config = dict(
    head_dim=32,
    rope_fraction=1.0,
    init='normal',
    init_std_qkv=0.0232,
)
MLP neurons of a small language model. Each row is named by its layer, matrix (gate and up: input weights) and neuron, and shows model dimensions 192-287. Each number is 50 + 12 x the weight over its row's rms, rounded and kept within 0 to 99. A neuron's up and down rows have the sign that makes its largest values positive.
After each neuron's rows, "fires on" lists the tokens most often at its 100 highest values on Wikipedia text that the model never trained on.

L6.gate885:69 52 54 72 40 53 38 50 43 57 71 45 37 54 67 58 52 46 34 42 54 51 48 64 47 26 64 58 43 68 46 49 54 69 53 38 75 67 67 72 47 74 50 63 53 42 25 48 42 55 50 54 54 52 34 61 41 37 75 49 36 53 52 49 45 50 40 59 59 39 61 60 61 46 28 50 55 38 43 43 63 52 65 44 46 44 45 48 41 49 45 49 50 35 82 28
L6.up885:35 46 47 51 42 41 38 47 49 32 38 52 43 50 41 75 50 36 57 39 64 59 31 33 48 47 48 67 61 68 68 52 60 71 47 28 37 64 52 61 64 48 23 60 30 76 26 51 39 49 50 63 38 38 51 53 55 51 51 67 52 79 42 60 38 37 32 70 32 36 32 60 44 58 51 49 63 47 43 33 37 62 31 64 52 58 56 72 45 28 44 72 54 26 54 38
fires on: " ", " up", " off", " sc", "up", " leg"

L10.gate1018:52 50 50 56 41 57 37 59 63 32 74 47 54 29 34 57 76 49 52 69 57 48 40 60 54 36 40 56 52 36 61 55 52 51 26 50 49 49 63 59 53 47 49 67 79 26 52 53 49 43 56 46 45 75 58 52 53 36 56 30 47 59 45 78 52 44 48 70 51 49 48 53 52 26 36 53 59 50 60 49 50 62 60 48 39 59 42 66 44 60 40 41 44 50 46 59
L10.up1018:71 47 44 61 67 53 45 41 47 64 15 67 78 50 62 64 35 27 68 51 46 52 42 55 55 57 49 26 10 61 57 38 64 34 51 42 35 57 50 42 67 55 68 66 39 53 57 54 57 51 56 29 66 53 58 49 42 52 54 51 50 37 50 31 45 38 52 74 46 29 36 47 64 49 45 52 53 38 68 29 44 53 52 75 42 45 69 38 51 49 57 33 53 59 32 27
fires on: " P", " t", " comp"

L10.gate30:47 63 51 58 78 55 64 51 64 56 54 59 33 41 66 23 54 44 43 49 56 62 49 67 55 44 29 51 55 67 40 63 19 55 55 24 54 50 39 65 58 44 36 44 54 41 62 38 52 40 56 50 42 28 58 42 40 58 66 28 50 59 45 56 55 52 64 32 61 46 64 58 43 65 63 46 49 72 32 46 71 76 05 51 47 45 38 64 52 42 64 35 54 35 64 41
L10.up30:59 75 38 50 39 49 78 41 50 61 54 41 64 59 47 58 46 28 30 53 36 62 47 63 75 26 56 64 36 44 38 71 62 41 49 43 72 57 67 22 53 49 44 47 68 34 44 35 19 78 43 53 61 49 57 42 43 46 61 58 41 80 56 40 72 55 36 59 67 49 47 55 61 48 60 76 57 47 45 40 56 71 55 58 34 53 63 43 64 53 54 62 39 37 61 42
fires on: " g", " t", " r"

L9.gate709:58 56 62 38 38 64 74 56 43 79 45 34 53 57 46 37 38 43 47 54 38 63 41 48 65 60 44 58 44 50 48 41 50 55 47 44 34 58 42 57 72 77 35 29 58 42 21 51 39 68 30 55 62 70 35 61 46 44 35 59 55 45 41 51 57 69 63 53 37 43 27 61 45 41 60 47 41 52 52 44 62 48 57 36 57 48 51 40 40 76 50 57 43 66 27 77
L9.up709:57 63 57 51 63 52 54 52 46 43 53 38 62 71 33 46 69 21 66 27 51 51 57 36 59 56 50 38 57 56 33 40 21 63 73 42 49 44 62 54 47 51 63 65 47 43 34 61 07 59 51 46 57 65 50 56 76 59 45 56 72 63 68 14 55 62 38 66 61 49 46 56 50 39 50 35 76 61 61 53 54 43 47 49 39 58 52 50 60 64 68 45 50 77 44 69
fires on: " |", " mother", ",", " wife"

L10.gate853:53 45 47 55 69 49 44 52 47 59 49 43 59 71 38 62 38 45 42 45 44 58 28 56 64 34 74 50 50 72 44 39 58 53 19 48 57 54 24 50 25 37 55 53 58 54 44 81 31 13 53 44 56 35 55 40 56 57 35 71 61 74 42 74 55 64 77 42 49 62 41 61 42 70 49 59 46 63 58 66 42 61 53 42 39 60 37 44 53 53 48 36 55 59 61 69
L10.up853:43 39 57 57 35 57 55 61 53 51 65 51 26 48 40 54 41 59 57 39 61 49 38 40 58 61 64 47 47 36 33 52 48 77 36 59 54 50 57 60 43 51 43 49 51 48 44 31 67 40 59 56 57 44 37 47 34 52 42 52 19 52 68 58 53 61 62 56 54 43 52 50 45 55 40 62 71 51 49 53 47 33 53 62 65 38 40 50 46 34 59 74 47 63 38 32
fires on: " to", "=", ":", "-", "."

L9.gate705:59 35 49 33 52 53 72 53 56 41 47 56 55 56 37 62 47 41 46 48 38 42 36 45 33 41 29 63 44 67 45 51 31 50 32 37 49 40 18 60 44 72 45 55 32 66 43 50 50 51 53 54 47 39 54 55 60 61 31 45 33 51 36 56 49 55 52 33 31 72 36 60 36 32 52 59 54 60 56 26 63 41 36 27 44 50 37 37 32 56 55 56 64 38 51 60
L9.up705:60 40 71 47 58 58 55 65 58 80 61 59 62 76 42 56 53 57 60 39 65 62 45 46 50 52 53 60 45 67 49 56 68 58 45 32 41 43 39 54 35 70 17 59 42 61 37 65 40 26 21 52 29 41 62 40 55 67 40 42 28 51 45 49 40 46 50 72 44 56 56 72 69 40 42 53 38 47 47 44 59 48 40 51 57 40 32 42 31 52 61 66 37 61 61 68
fires on: " |", ":", " \"", "-", ",", "|"

L9.gate281:49 35 55 50 44 72 41 35 35 50 68 42 56 61 54 66 51 42 71 58 54 36 43 54 47 44 54 61 47 67 58 52 62 61 69 33 55 54 63 33 49 50 49 41 39 43 48 52 52 47 67 65 58 34 52 54 30 46 57 43 33 67 58 64 46 45 29 79 70 37 77 75 31 61 68 63 36 28 52 53 51 64 51 42 42 74 62 53 36 42 45 49 52 45 34 55
L9.up281:56 57 69 43 69 72 51 36 71 73 40 69 42 33 49 53 46 41 38 52 48 60 30 53 42 54 42 36 39 40 63 39 44 45 56 34 35 35 45 45 55 39 35 19 60 54 44 62 47 38 42 51 63 44 56 46 62 50 82 50 41 49 63 70 47 72 45 47 37 61 61 58 49 49 48 54 76 38 43 56 46 50 48 48 33 39 42 50 46 40 66 53 35 59 23 34
fires on: " on", " On", "On"

L5.gate1199:24 35 53 57 63 57 46 71 41 49 47 39 49 63 54 57 48 46 53 57 24 53 37 40 29 50 36 51 52 57 56 58 48 47 45 36 65 68 31 56 78 43 65 53 46 66 54 37 69 40 52 33 37 44 37 35 45 18 49 38 37 30 37 38 45 40 42 44 28 36 77 52 26 58 28 42 58 51 64 39 22 54 52 67 64 48 43 51 50 46 35 37 40 42 61 61
L5.up1199:43 21 40 23 58 37 47 54 68 40 52 59 47 57 59 62 35 32 55 85 28 52 39 53 50 66 66 47 53 41 59 60 44 39 39 66 31 35 47 56 54 28 40 77 48 41 47 57 47 46 40 70 54 64 29 61 46 33 43 58 53 41 54 65 49 59 57 51 44 29 37 48 26 78 25 56 42 50 59 35 37 71 62 45 44 65 40 34 51 33 31 64 35 61 64 47
fires on: " to", " from", " and", "-", " until", "."

L6.gate857:57 48 46 41 57 60 60 56 48 74 42 56 65 55 44 39 50 50 51 48 27 58 46 71 28 43 52 74 15 51 49 48 63 50 42 41 57 56 59 56 61 67 43 64 43 49 52 60 63 58 52 38 31 52 46 48 48 42 56 60 49 58 41 46 47 80 43 66 58 54 43 52 50 45 50 42 52 74 57 49 47 51 40 51 57 36 46 71 35 71 54 39 47 63 61 64
L6.up857:35 26 51 41 44 35 25 55 52 53 37 60 57 50 33 31 56 53 61 00 59 53 36 83 37 56 70 59 37 38 44 61 27 56 50 49 59 57 52 32 51 41 65 52 41 47 51 59 48 57 55 55 33 80 51 42 46 47 23 48 57 41 70 60 29 62 49 67 69 67 36 55 53 39 68 48 74 41 65 30 65 49 45 34 62 30 61 57 47 79 71 48 53 43 50 71
fires on: " of", "-", " (", " name", " \""

L9.gate1132:45 33 83 38 52 50 57 54 45 54 69 40 35 41 43 39 59 41 26 49 41 46 40 48 41 47 38 77 57 43 64 60 47 52 60 47 35 48 44 46 37 73 57 46 45 63 69 33 40 44 37 35 54 53 48 52 61 31 50 41 53 60 38 55 39 53 69 30 35 54 63 59 11 57 50 47 74 32 55 56 41 38 54 64 69 51 52 51 71 50 26 48 35 55 45 69
L9.up1132:65 44 50 35 45 19 41 72 26 61 53 43 41 49 45 50 48 27 43 57 37 50 42 36 35 44 52 68 45 45 45 48 45 31 62 59 50 42 60 68 53 48 51 18 49 70 42 61 42 71 51 46 29 68 57 50 40 44 70 34 27 49 51 21 37 71 53 44 54 41 58 47 33 51 58 41 35 61 43 36 69 25 51 85 38 30 40 71 50 35 54 49 51 66 17 57
fires on: " M", ".", "'", " Mc", " Mac", " C"

L2.gate595:49 85 41 54 25 45 58 42 28 48 56 42 48 49 54 77 56 33 37 46 64 36 47 42 52 47 57 39 37 51 51 41 42 45 39 71 24 53 49 39 55 71 60 62 43 37 35 42 62 43 69 49 54 39 39 57 54 38 53 80 40 51 47 31 42 60 57 49 55 46 27 62 60 44 37 29 48 25 56 42 63 43 48 62 71 43 58 58 55 64 51 51 45 50 38 62
L2.up595:41 55 29 54 42 49 38 59 38 71 41 67 35 61 50 80 37 56 46 58 48 39 37 63 52 60 40 45 42 42 51 53 43 71 39 42 48 63 46 45 40 66 67 70 30 34 30 59 64 51 64 50 51 57 42 50 63 47 64 32 36 68 30 59 42 57 30 52 68 69 51 73 63 50 37 56 63 35 62 46 71 68 65 54 45 60 18 50 57 67 55 47 39 38 55 51
fires on: " Mar", " port", "ort"

L8.gate620:64 50 37 39 41 93 51 47 54 51 40 56 23 71 41 39 50 54 62 41 39 48 46 45 53 37 50 60 60 52 48 45 56 51 46 47 32 55 46 60 35 56 61 50 47 59 45 47 79 33 37 49 63 37 46 49 56 50 32 69 32 39 71 70 44 53 41 50 36 59 88 69 37 59 63 56 48 49 61 48 79 46 66 52 52 67 53 60 46 64 43 48 53 46 46 40
L8.up620:64 49 51 52 48 52 59 52 36 76 36 60 57 57 45 41 50 35 61 59 47 36 53 47 70 52 60 43 61 45 43 34 31 61 77 33 62 51 45 51 66 39 25 44 39 30 63 54 55 65 45 45 43 40 46 40 54 41 50 49 61 57 81 74 39 43 53 42 54 35 51 46 53 50 42 49 65 43 49 53 60 49 47 54 48 45 28 51 45 72 65 24 55 54 35 47
fires on: " in", " rel", " def", " dep", " on", " ass"

L2.gate235:59 45 29 36 50 50 43 42 69 56 58 42 38 56 44 35 49 60 52 20 50 86 67 32 70 53 31 50 48 63 40 26 50 47 61 45 57 38 44 41 55 58 40 65 55 47 73 43 42 53 43 37 45 63 34 63 30 36 20 61 54 42 36 59 48 54 49 37 70 49 64 53 48 60 45 49 49 56 49 41 45 63 26 44 61 51 48 36 38 27 59 38 56 27 59 60
L2.up235:39 51 45 65 45 56 38 48 25 37 57 53 84 50 29 54 50 49 44 50 52 34 70 70 42 45 46 60 40 37 65 39 48 45 56 49 54 60 37 60 53 40 42 50 48 61 46 35 46 55 52 59 53 54 51 49 53 39 41 53 59 58 37 31 56 46 49 39 77 58 47 33 62 19 40 53 46 14 46 55 51 20 76 44 71 40 38 56 57 63 45 64 62 52 53 49
fires on: "o", "at", " of", ".", "ot"

L5.gate231:66 42 57 49 61 70 67 34 39 70 51 47 39 78 61 62 54 82 49 62 52 28 64 36 64 40 54 53 56 43 70 44 57 49 52 39 44 64 58 57 50 60 44 43 62 58 55 59 48 55 43 52 55 31 43 34 68 23 31 57 72 52 34 57 52 58 73 28 34 68 44 67 64 45 24 49 42 31 57 23 52 55 71 63 64 40 73 65 67 45 53 59 68 58 26 47
L5.up231:63 44 67 41 58 37 38 53 59 51 68 60 68 49 38 67 68 55 56 47 36 60 49 45 30 60 49 59 33 40 53 63 56 54 45 53 52 63 68 39 26 44 34 40 46 45 66 75 56 47 54 59 36 43 51 52 51 39 47 61 52 50 56 59 61 41 48 50 54 65 50 42 68 59 47 48 52 37 54 70 70 58 66 43 49 50 50 37 47 45 51 54 47 77 50 65
fires on: "or", " Key", " primary", " Hor", "rom", " Mor"

L10.gate1124:36 42 61 54 55 50 58 36 49 42 38 62 70 32 36 45 60 50 40 36 28 45 38 49 76 47 40 45 58 55 60 65 45 50 42 49 39 51 60 47 42 52 40 43 45 63 63 67 46 23 57 62 56 50 13 22 62 45 65 67 45 47 54 33 53 60 59 49 67 60 53 45 52 59 52 66 53 58 52 46 52 33 54 48 56 56 61 48 63 40 50 40 34 56 57 34
L10.up1124:81 48 59 66 55 77 30 53 56 34 56 51 61 40 63 71 41 78 39 50 39 54 70 47 39 58 58 38 50 42 58 63 51 73 45 44 68 57 40 41 71 48 55 52 60 49 40 49 52 46 46 25 51 41 52 71 46 41 52 40 50 40 50 62 58 57 52 69 36 55 36 44 54 43 47 57 52 64 58 42 32 39 68 27 46 59 23 69 35 62 25 49 49 50 68 37
fires on: " ", "20", "–", "19"

L6.gate173:60 29 52 45 63 61 41 44 30 53 65 56 61 51 56 67 45 63 33 42 31 49 39 57 38 41 51 49 45 45 37 63 63 67 44 70 61 52 24 47 56 54 64 45 21 63 60 47 45 48 55 48 32 57 38 30 51 44 56 49 68 48 44 48 34 54 31 61 62 55 53 43 34 41 51 54 40 32 67 54 74 59 68 50 68 47 52 49 64 43 52 52 32 56 59 43
L6.up173:73 55 48 38 60 74 56 50 41 63 54 57 49 52 81 62 56 64 60 74 61 51 29 60 45 47 65 60 35 39 62 43 54 52 41 40 58 50 32 74 45 57 31 59 37 41 46 28 60 49 40 76 53 47 48 49 25 59 48 71 56 34 53 58 63 38 53 56 53 43 41 31 30 61 53 38 43 38 50 47 43 68 69 50 79 69 50 59 67 50 32 42 40 53 38 56
fires on: "\n\n", " to", "-", " |", ")\n\n", " of"

L8.gate1237:47 45 65 48 31 49 55 16 53 59 66 47 54 49 68 51 50 79 44 26 45 45 27 40 54 61 31 51 59 41 82 63 31 39 59 48 30 72 52 42 55 56 49 60 35 36 38 58 63 64 55 45 42 66 36 39 47 49 33 27 57 56 43 55 52 69 59 54 54 65 59 42 47 51 64 42 63 50 33 52 42 53 49 33 56 34 52 50 43 52 59 40 55 46 49 66
L8.up1237:39 55 58 41 47 40 43 47 48 57 33 54 56 42 72 65 61 40 44 37 53 28 50 60 48 52 51 43 50 17 68 57 21 39 43 72 40 48 40 58 32 45 33 55 55 45 32 57 54 42 48 27 42 65 48 37 36 32 32 43 48 56 60 35 49 55 72 55 78 59 57 17 52 46 47 43 48 40 59 38 40 60 31 61 56 48 46 35 52 36 66 37 57 41 56 65
fires on: "==\n", " \"", " ==\n", "===\n", " ===\n"

L8.gate454:58 47 62 70 46 49 59 39 43 35 28 35 39 48 59 66 46 62 23 59 40 50 31 44 71 53 45 69 50 50 64 42 43 37 68 59 52 37 35 78 40 55 37 52 58 42 36 53 56 69 23 73 61 51 46 59 57 53 36 51 42 45 58 77 35 63 67 64 63 59 29 52 39 53 50 74 86 44 44 54 57 50 65 57 72 36 45 53 66 53 68 51 57 56 51 44
L8.up454:49 60 45 55 54 47 58 43 36 45 46 66 64 59 39 50 40 35 57 45 54 74 49 31 59 52 58 73 53 32 58 37 88 52 69 56 52 70 41 63 66 45 51 38 26 57 55 48 42 39 47 41 66 65 54 63 58 57 55 67 37 39 45 69 62 66 57 84 43 26 40 56 63 38 67 48 46 22 40 41 62 42 53 44 69 50 63 63 35 66 63 51 48 42 51 68
fires on: ".", ".\n\n", "-", " ", "\n\n"

L6.gate74:47 42 59 40 54 74 34 47 39 68 66 56 59 62 40 62 59 46 62 36 58 57 37 58 60 38 50 40 46 50 64 69 54 91 30 34 86 57 34 50 38 34 25 61 47 58 59 21 40 63 67 54 47 56 43 50 32 58 37 66 38 70 58 40 45 63 36 50 53 62 54 54 36 44 60 49 43 49 28 42 54 51 33 54 26 40 51 34 45 61 60 41 39 51 46 43
L6.up74:64 27 47 27 53 83 53 62 45 63 50 55 85 54 31 57 44 48 22 51 48 58 35 40 74 57 52 54 57 56 60 50 66 48 58 50 69 46 65 64 22 21 43 47 44 56 41 58 46 51 42 49 51 76 50 37 43 45 61 76 44 56 79 51 47 69 50 59 59 51 58 40 40 46 55 61 54 29 30 51 65 31 55 36 33 43 38 56 54 44 52 35 36 63 38 56
fires on: " on", " am"

L10.gate385:41 43 40 58 49 47 59 33 52 45 50 39 50 50 49 51 54 58 49 63 44 45 59 43 39 67 23 51 26 47 79 58 45 16 41 53 30 27 49 43 43 46 78 53 35 50 36 53 30 55 54 56 59 60 51 47 54 55 50 42 63 56 74 44 40 44 33 80 67 54 54 52 72 33 37 43 44 31 38 30 37 52 47 40 44 33 49 59 47 61 37 46 51 52 58 48
L10.up385:47 50 37 51 54 52 44 40 15 56 39 38 64 56 45 69 45 48 45 67 55 34 39 45 41 42 44 38 29 58 46 24 48 60 60 66 48 47 53 59 42 56 30 44 41 24 68 36 66 22 58 42 90 44 45 59 49 28 54 56 71 45 62 42 46 56 65 71 59 54 42 33 55 41 43 54 64 64 43 51 56 50 53 62 45 52 37 38 50 54 44 47 42 69 45 56
fires on: " H", " t", " T", " on"

L5.gate774:49 78 57 31 54 37 50 62 45 35 29 51 46 48 67 48 19 62 43 43 57 53 25 50 45 52 49 44 48 29 62 32 42 65 75 57 72 67 42 57 47 61 29 45 61 50 64 38 47 50 55 58 48 69 50 59 50 51 41 60 42 51 65 33 37 45 47 48 70 43 68 66 56 50 28 52 67 34 53 36 48 51 49 44 72 39 31 56 41 54 67 60 37 43 52 51
L5.up774:63 55 50 53 38 44 39 44 28 45 44 62 49 59 45 57 49 50 36 71 47 46 42 40 50 43 50 61 63 37 55 62 46 49 49 57 44 41 51 50 52 47 50 67 43 47 58 48 40 75 51 60 37 39 55 43 52 39 46 32 36 56 62 27 43 32 64 50 56 56 37 49 46 31 51 55 46 46 53 48 73 43 40 57 85 48 54 51 58 50 66 64 58 56 47 37
fires on: " s", ".", " rep", " University", "o"

L6.gate630:59 77 51 45 66 70 52 54 53 29 44 70 67 53 40 62 55 53 64 58 61 62 49 44 66 30 34 29 56 35 44 53 61 31 45 57 60 48 47 63 65 56 67 70 42 49 71 57 61 63 69 63 65 34 67 54 62 37 65 48 37 56 63 47 45 65 38 39 51 52 27 54 62 56 56 37 28 54 12 35 44 63 53 56 52 37 40 39 70 37 51 54 16 43 54 39
L6.up630:47 50 42 44 38 36 42 50 55 79 33 59 34 49 41 28 64 48 72 50 48 45 40 23 47 48 46 54 70 23 65 63 42 32 47 58 67 50 74 44 65 28 39 42 38 57 50 56 53 70 32 64 35 55 61 53 36 57 55 41 55 47 48 42 54 48 52 39 27 61 35 67 54 50 38 46 29 65 57 52 50 55 51 27 46 74 41 37 44 64 40 57 39 47 69 58
fires on: " ", "19", " death", ",", "20", " mid"

L5.gate852:54 44 64 43 56 53 39 31 38 38 73 44 46 53 32 32 46 09 40 49 55 24 50 53 45 54 48 65 37 43 49 54 59 53 45 50 46 48 52 43 50 49 32 42 49 73 49 35 42 68 47 46 56 58 57 45 65 42 49 71 60 56 42 37 29 39 58 52 39 43 44 32 48 66 50 35 32 43 17 52 70 30 56 55 42 37 48 54 41 60 55 44 60 50 63 42
L5.up852:66 53 59 33 49 40 51 41 56 57 43 60 43 58 34 53 50 52 74 58 51 37 32 62 42 40 47 50 45 56 42 59 72 50 69 60 61 69 33 37 50 58 40 59 47 46 60 22 52 44 28 66 59 42 45 53 70 66 51 74 46 55 48 36 69 35 53 53 60 49 59 24 49 47 46 58 60 36 34 52 47 44 41 48 35 52 51 38 48 68 51 46 50 35 55 46
fires on: " ", ")", ",", " of", " known", "9"

L6.gate743:68 21 57 48 53 40 48 45 51 68 56 58 35 39 52 54 53 42 56 49 40 52 54 41 41 64 36 50 64 54 46 51 50 54 56 41 28 46 64 55 53 59 75 64 62 46 39 55 54 71 50 60 51 71 45 38 53 77 32 61 39 41 44 41 65 70 44 46 45 32 49 52 37 32 69 75 51 69 36 48 57 42 44 46 50 49 50 56 55 43 40 61 45 47 36 55
L6.up743:53 59 50 45 43 60 43 65 34 58 35 36 51 49 44 42 41 52 31 20 51 49 33 62 45 44 44 43 61 64 51 41 44 50 68 39 58 39 66 50 42 40 61 58 71 53 57 52 29 52 63 54 57 68 48 44 60 26 57 38 62 69 61 59 38 64 55 42 45 67 47 71 38 56 63 31 58 55 62 53 59 46 44 53 44 60 43 53 54 65 57 33 61 57 54 61
fires on: " as", " |", ",", " by", " and"

L5.gate327:47 69 44 66 27 67 41 40 46 41 51 46 54 45 57 47 66 54 65 59 56 37 51 34 55 55 47 51 52 37 37 49 44 50 56 60 51 67 57 64 75 67 64 50 33 63 37 38 65 55 45 62 83 65 49 48 60 51 61 47 45 54 38 53 62 48 93 46 70 41 50 59 63 55 48 22 52 29 57 44 60 62 57 54 59 51 61 33 71 36 44 73 60 25 44 46
L5.up327:44 68 67 46 51 71 38 48 40 53 22 43 44 52 51 61 48 42 49 50 51 57 48 46 45 59 40 46 79 53 48 56 54 59 70 48 42 42 59 58 66 58 75 45 31 19 49 56 60 31 65 66 64 42 36 37 57 56 57 41 49 54 38 63 59 45 49 67 56 47 18 57 48 50 38 39 51 35 56 53 41 51 52 44 64 33 67 43 54 57 58 55 41 57 52 35
fires on: " Mar", " Marine", " mar", " to", "ill"

L8.gate264:57 51 45 50 64 67 57 57 21 40 47 40 37 62 51 48 65 49 58 68 39 40 33 71 54 36 52 54 35 57 60 71 62 71 28 61 57 54 64 52 68 57 45 36 37 48 45 50 65 51 54 43 35 35 27 47 61 35 47 50 60 52 59 58 27 40 42 50 37 55 51 50 53 44 42 54 48 53 34 18 62 37 57 38 56 37 66 54 48 32 51 62 32 43 43 38
L8.up264:71 49 73 56 56 73 58 42 29 62 61 21 50 56 53 40 49 64 38 47 43 37 40 51 55 42 54 38 41 47 42 61 55 70 59 44 44 52 36 55 66 61 37 29 61 65 50 47 66 51 26 47 44 43 66 63 70 63 54 55 33 48 57 48 46 54 29 69 40 51 61 31 51 62 39 51 42 42 35 31 55 16 53 59 42 45 49 48 43 56 36 50 56 65 45 51
fires on: " |", " of", " to", " joined"

L9.gate844:60 46 48 52 40 86 46 35 51 46 51 60 68 54 58 31 45 21 54 42 51 47 62 44 50 30 63 45 26 46 60 43 62 44 48 28 61 39 52 64 56 42 56 50 49 46 62 58 45 64 43 44 71 62 50 45 79 50 60 51 16 75 47 53 49 48 65 50 41 47 40 51 18 40 62 47 67 63 38 30 46 63 41 55 28 47 65 37 41 55 36 53 29 35 38 37
L9.up844:56 58 58 57 66 70 40 53 53 47 58 51 53 32 43 53 53 51 37 57 45 58 45 29 51 67 36 41 59 64 49 48 47 49 21 50 57 54 50 45 60 27 50 56 75 53 52 30 32 42 26 45 61 40 54 53 46 54 56 63 54 50 44 40 59 56 44 50 50 62 43 55 53 56 29 42 58 58 46 43 31 51 57 53 49 72 55 55 51 54 31 52 24 54 71 43
fires on: "20", " ", "–", ":"

L6.gate1044:59 52 60 49 58 47 61 28 53 61 43 64 69 59 53 37 59 33 40 54 44 50 53 60 58 53 37 54 40 47 35 60 42 58 53 53 47 52 50 58 42 24 52 34 58 34 57 49 49 65 31 41 78 55 51 55 71 35 63 42 49 27 45 59 55 49 36 45 63 44 43 56 56 58 77 42 55 34 23 49 68 56 43 63 73 45 55 47 39 47 56 51 50 39 71 33
L6.up1044:40 49 28 40 60 39 58 49 42 68 46 74 61 66 44 53 60 53 51 39 58 61 60 49 43 41 34 51 38 41 56 49 49 52 51 52 69 59 41 48 41 37 50 51 59 43 57 55 29 38 50 45 63 35 48 39 53 57 76 43 56 55 47 29 50 37 55 56 54 52 59 46 34 72 70 55 36 44 54 41 41 61 50 48 65 57 67 61 71 66 32 57 75 57 50 62
fires on: " g", " k", " their"

L10.gate798:52 55 76 59 37 46 62 52 52 51 63 57 34 44 52 48 51 42 43 48 39 61 45 61 71 67 38 63 52 34 77 46 42 55 47 45 49 50 51 45 45 62 43 69 58 43 39 48 64 52 33 44 45 46 43 36 49 33 41 52 58 48 56 73 25 56 40 50 53 52 53 55 47 72 51 41 33 29 45 60 49 44 60 46 46 27 35 45 52 38 65 42 52 48 45 71
L10.up798:45 25 39 46 64 46 57 26 44 48 40 52 56 47 46 69 34 42 42 32 58 50 23 61 42 49 41 59 43 48 59 50 70 58 50 33 40 49 42 48 69 55 35 45 55 68 80 40 66 23 53 35 50 52 56 48 67 59 30 69 57 47 51 48 47 28 42 63 51 42 45 54 15 44 31 76 55 46 60 52 60 53 45 46 51 43 57 51 35 41 42 59 53 36 64 48
fires on: " "

L8.gate429:36 70 42 42 65 43 43 52 45 68 41 50 24 53 51 50 39 28 44 61 48 63 43 44 55 36 69 53 22 60 53 52 50 71 34 54 68 50 32 34 46 52 52 47 46 69 44 47 34 29 61 58 24 34 37 54 66 35 63 57 40 59 36 46 38 55 52 39 70 61 34 51 52 29 44 42 51 48 64 24 60 52 63 50 41 51 33 54 39 51 35 43 49 50 62 51
L8.up429:36 26 63 56 46 47 47 56 41 62 45 37 45 61 49 38 46 53 35 45 47 51 56 43 33 58 46 39 77 55 37 49 29 75 62 44 52 38 54 46 63 33 48 59 42 36 41 63 25 33 56 75 30 68 64 52 71 68 51 45 26 38 54 44 44 72 43 51 62 41 54 52 78 57 69 53 39 45 55 56 65 39 44 48 52 52 36 70 38 40 56 46 65 59 65 44
fires on: " |", "-", " a"

L9.gate1230:59 44 70 64 34 51 37 35 62 73 34 59 43 39 58 46 38 58 55 45 69 45 47 41 43 40 69 32 60 41 33 53 71 53 34 47 42 55 85 52 55 41 46 42 47 65 51 36 30 32 63 40 44 49 49 54 45 56 59 45 32 57 28 59 73 45 51 55 57 44 60 43 37 48 47 54 66 70 50 27 40 43 26 68 37 60 67 37 56 48 42 64 57 26 45 37
L9.up1230:55 54 65 47 50 64 66 60 68 61 63 49 45 52 58 65 52 66 38 76 69 41 39 30 39 65 71 41 44 64 38 47 57 57 67 41 40 55 67 43 41 40 55 71 57 48 44 44 25 51 40 58 63 49 43 35 33 55 35 59 21 60 41 60 53 40 41 67 53 63 40 28 42 60 57 61 42 65 48 50 59 49 52 56 46 38 72 63 53 54 49 40 46 68 46 35
fires on: " |", " ", ":", "aged", " than"

L6.gate963:58 49 53 52 60 26 53 58 58 46 45 54 66 42 48 38 50 53 52 55 40 61 62 52 62 60 25 60 57 72 40 47 32 55 67 35 66 48 58 68 48 54 44 57 58 52 44 52 50 63 46 61 27 40 61 59 54 35 25 61 55 38 52 70 40 46 78 54 52 39 41 59 66 69 29 62 37 36 44 45 46 46 26 42 37 29 46 38 43 27 34 53 63 33 75 36
L6.up963:54 45 44 38 67 42 58 50 82 48 36 54 39 56 38 44 61 50 59 52 42 35 48 29 43 40 33 50 34 53 39 43 73 48 58 31 64 23 51 51 32 59 43 50 37 41 52 29 37 38 59 40 33 65 43 48 47 53 44 54 68 49 67 67 31 25 51 42 62 50 45 73 48 47 33 70 71 54 35 28 45 51 36 44 63 54 45 69 58 41 32 43 51 39 70 48
fires on: " ", " and", "|", " |", ","